Weights of a small GPT-style language model, trained from scratch on English Wikipedia: vocabulary 9700, a variant of Muon for these matrices.
MLP neurons of a small language model. Each row is named by its layer, matrix (down: output weights) and neuron, and shows model dimensions 218-313. Each number is 500 + 40 x the weight over its row's rms, rounded and kept within 0 to 999. Numbers have three digits each.
A block is one neuron, or neurons of one layer that tend to fire together. Before each block is what it responds to, as a language model described it from the Wikipedia text at the highest values.

Responds to: Auxiliary and copular verbs. Mostly "was", "been", "became" after a pronoun or subject, introducing a passive participle or predicate, e.g. it was bought, had been deployed; also fragments like Sup, op, ó inside words.
L2.down575:530438547528559523471581470463505530533514439548449488565535463520443559486458504547500497438494531474484425487548480479539452465457480511494468495506496500449569540485478453460484471411523484487542438492533483512534428444478521535487494498462495518545461473458567558467422466557554467434

Responds to: Auxiliary "be" before participle. Forms of be (was, is, been, were) and adverbs like also, subsequently, right after a subject and before a participle or predicate, e.g. "was born", "has been widely", "was subsequently arrested".
L3.down405:492470571411464587504552528515436500493530447484465520502553525447476443503492443548533494526536452512553472445490576524510577410502504475452414492536493499479476473602491530501478514462502453396451498485477561478498511474504505497543430474444480464448450453541493527459485518565508497468
L3.down1595:552528537543491509541462529545461425516525523420505486497483538519478483421483431515484609542533498515470441538445461500497452441480530512464495573514476495461476531513471516534426507537518466548436472514489421561476511489517503455512452439436476529516468492494568531498439516514481472539
L3.down1874:467572489519506551455483577521537513503487452477514510467448501420474536549458472555507583544514458480470528488489510470434533517480418478502498505459434530505451500505455466425506453359476533463493513466453479514515529466488548519508442512610509477430473489484532499485487591545516502496
L3.down1941:456550503471426514446449577563450466490475491501489436498545425506529481467485446509521496498497408629488451436397493586493553429481455461498534484516598492509513542431482528460472467470472460514540495522532479527462512543518422466501485461511502504493467531489539531503419526520537495569

Responds to: Closing appositive punctuation. Commas or dashes that close an appositive or parenthetical after a sentence subject, right before its verb, as in "The Hornets, led by …, played".
L5.down103:393451503512495466489536468518421421484496448550467528478462478490538482533457519444503467501555423530465483514511542512499524479450544479506520493482421508514411546525521462517502485485482504471512534481449480562506460553473466526403442541514448456553510534601508475507522527500497511534
L5.down143:434466543578470522510559492567502443486444462476544476464492536509456491492482497484580610549531540405547508522453516536502550468504492462481451637521425453526456499404530505465465509473490464532482528474465509513484533549450523585454480494550551438502479471466488463483520481544477507524
L5.down181:476434439499547485482569504474398411483480497560532511455512453437419504506509536508428471455359556480494562474485521527542556476514526541540386467492541520491550506434541411451433459450487479531496555473471519457456515476551444566463501475510531474592477451462479507518527480435517509484
L5.down487:521402455448523499518452437553496492465532463574468437530484498496447406497437443481464555459551540451502511482489482441573436524502499501454520487562447486527510509530437505485487509500507484443437504544508554546470457475514434556437512508479493484548504445539507544515437467462553512499
L5.down775:478464461542479531554508529482490481527469503497512513364530458466494440482493448555489468447494525500578516536521505483469506576469490498443517478524514520474542514527549532519514491519534517461525538443470491456511495464515494574578565533468580487523454521496480481540462515493500511506
L5.down890:449471470519509496543504463541452487513500468414435514459496477509505501500493547471446426577518477497543531511524484494428457537470466505461454475508545482496471442463461455438459585522504477530503466445533495542435476424484459521457555485484492530536481454464510549474543495461471488569
L5.down1128:507530537530524510440532489513495528509479520507468474521543470548510488483478530514428583413536481503528454575554526490553525502488503533492444525515568413462472492513540491468497535535511477430415511504476510503558501507497535512489526548473492477501455485553500504515522516516417505560
L5.down1224:518470482505470502534524538501480499489452496478477542507511541544507491560450393469501606519521540519520519534515550556516410502447553533519512557544430527482468553514518473509533507530493536487495556515502479540502537499456534543468493394527530470488493441517523480535496510551474524521
L5.down1239:509493585548505491545549583478488473497493554494535524484509475495508512539513500513491465538471523470596428461502552597483490567367484493554522454540530480518457490462539470518542545499504560472499496479484553464506463524509608574539486487507482515413500494542545459517488474376520561500
L5.down1345:486489544475497508490478449533482527500435512444440475484433467411545483446448452436472500454402507518522489490562535562544474522420512539470497449516475443449487518523493438482497432505453548479522573502495537460513450498482431550535413467538502455490515478481505529498438472503580465456
L5.down1401:530526499544468473517516555528487485516502523518527487439533505464428501486459434507465552471545489529552519521501551454503488395488522504528513519457493541412480543446601503549414520538469454423472517492524497483528437473446452505432483484493571493500468448447521489507504483574481518520
L5.down1448:437494520472489498527493534486551545521549533479509440542477418563528456499474516530480484459486518463502509538473459480533464473532559447434493482558493538490523498548473533473434507472472491509550404487508470562448497520410537532548571476515524578564454535483516492548426479499555511510
L5.down1460:474533476550482550445455555516471483579498467496479512469489478527575400463518466569542487612407542482608560517556441467449547417420473489414434525497463477446503480401510560556509508488488478516492476502522441539389507501462526561524523511607440502403454507430488537472500498523453452500
L5.down1741:450539459519452450493452509445484456516486488552498520441523510471411465430534534489486493503442500552504507480505395495572455511456541441500499534508438442482522504432464503409521476443429500477478498488457503460550495489512521571434558549541469500447449492363521468450477476443531473581
L5.down1795:469437503449457478471462468481499508507466530465457530441567494547446456486412474484445545457446492424529492454526478485532496525532464560502507423480446505499527446572512515466485544515508549523458529498497459544499515422536477544505480459547466493489492480456473517559501429483492513480
L5.down2045:483437532524548525458420557462527463542458582499501490505435474537476486423488547494485478493575438489558583506522427438592456538521443437485487484488535447560495585581506518480468586556522499525527531519503529457503463484563521443462523486499548470502569504470500503500478499481419505512

Responds to: Clause-closing punctuation. Commas, closing parentheses, semicolons and periods that end an inserted phrase or clause, especially before the main verb resumes (The Hornets, led by…, played).
L2.down1494:532438518453491485513534518561461430504473557530504518530538500452478484427497486448518484545569561531558490514542523479452463565478466519513540550508475492482503506487533469562534465446489543511471496502524506536602493467528505532455455503485442480496510562482482476495509537545519566471

Responds to: Auxiliary after subject. Forms of be (was, is, 's) and words like not, also right after a subject, often it, before a passive participle or predicate: it was decided, it is generally assumed.
L5.down207:548483570421466495529483455550479510476488490487489477475405514428473464511465482442500493536498438535488490523541510419499528500485561482445508519537483511458514468541514583540495432511433541499526539420486446522419468493476554461476484506498492485555422455487469482523458564518488487528
L5.down516:561410537513473552510466463406530496467522390500495513516484433451385573515558506583527608474436509492447520468474579512482540528475443531539492536468447561563482506556454514472468439505467527499450572441588514545532535473531544499505460515500513485485430441479415494480437503470495496481
L5.down568:537490469485551570502465578489496484494594442475510423477486498519496521432486495426471519522550500513549515413525529438465479465494587505521522546483516528448477434451486513483444568483504539502592484458515465533404525572468403513451482477503500518463481581488470529416579475497480511551
L5.down644:450476492524557416521475489507481456445522502484506494496549523555479437525446471538397523575529515553523471495550504457415494546508443525462534510405493529517519482433490520482550506464487490450484454553547405537451452492475525518439525411469491546498491479525520538470480537396414524472
L5.down907:539514512534479561498456533497494522546437504554480482474513470463531515451508476522509540501516500530497455519435478485443495527593521533521562533531473508455413470499477450454476458368470486530487512499472528462465465485523523495515469552519537515511467497517492597501478580526512513527
L5.down965:475473460548556409449500448469453479519563518478437552491445536464473494468510467461503490500495524507565439414518480487424533434502495401428471502557548469437467488411504474530458506532467473533472469581478556552460493494413462487469551441541483472541503483500523540569590535543540557478
L5.down1045:455505474476498482483529466510516485502490464531513490515479524516515500558386574509455492505497537436535459436491477505555439524527499461467514573552540466497523518482446506495504471506462476494394455474526480531468529480479477495499494558462466470485468518483504542494488620454495473456
L5.down1119:542458432386518548550495521517543491497462527525498478485449553488400468526543569586463583473492442558465484546400544535473503392457541508537442497521521438491480506531488526479491466525518482514451485447526443467453531503456457542486483484506485458483520484463500519543493532530441464532
L5.down1141:475451565498470433558527455462507530546469441456517456534469506526552526485496483542489509469541510538468428514494495434486521501548496494507433496513509516513505460530486491485498492426545521428505544538512500467569497556547453543525496442527472464468500449580469484492530549483540461464
L5.down1456:528521442544496519532576496499479490471469526555522472483445465513493516481470454531556493526502474432522460440477602455470434426536466536462464591421524472491545462515506490412525496471518556488520528512495460530477536430520507570482431474546483481503488535467537474457455473461455458497
L5.down1503:514538470519503500448530593520487444458487417550452583471539505466494488553462438499508444530472509474546421539475533440530488474494554536456553489514519443478540517459556510470501493505464506488484514513486473427469569481468476500549462505543553475565458514470507444494495561479495407499
L5.down1730:473552523521482552540473579458491474480557518494539474577525511468545491505504549552512568450548445519471385550564482421537487536528494452467503478555480525469479499497501470495515492451485518503527455471420476496476492499415572471497464480499542432466540523422488505468582539486507558463
L5.down1851:489570503537485518565451531434520481559516451361519516527446498522555424512470509517489551510629515515469476557533478539505492461496491484502524463456454467435510384502558550457547502483485472503495473540558487412528502508410509514557510525424432502531422516472486508460477449455498501510
L5.down1864:513494508493486568478504498523499399494499567514469560494413533463533495485487486489513498536473469566457560552494510439441484455482486578507494536532472532551476524536519539489451522492453525533533463501518512459512483430586527524470475478502533448382525520520563497533423482518460498601
L5.down1934:457555496555486522460519517516497400521483486483523519498425417439467460450500471521517598486471493479433513526447550518491587425503514408473489485529522559533519554580563498475475437477498525512541441478514420552446503515491470408472468479572566550535569540528537539496397478574515507521
L5.down1947:484524458516454523571473533535503504471449457522507554523519518521426404448441515483492502504543483528559493537496544514489473512478462532549482492427507503552442496477471455486516550476494545407541467516452498508452490475515461517530510542516457602449480553439455441500527491555507521491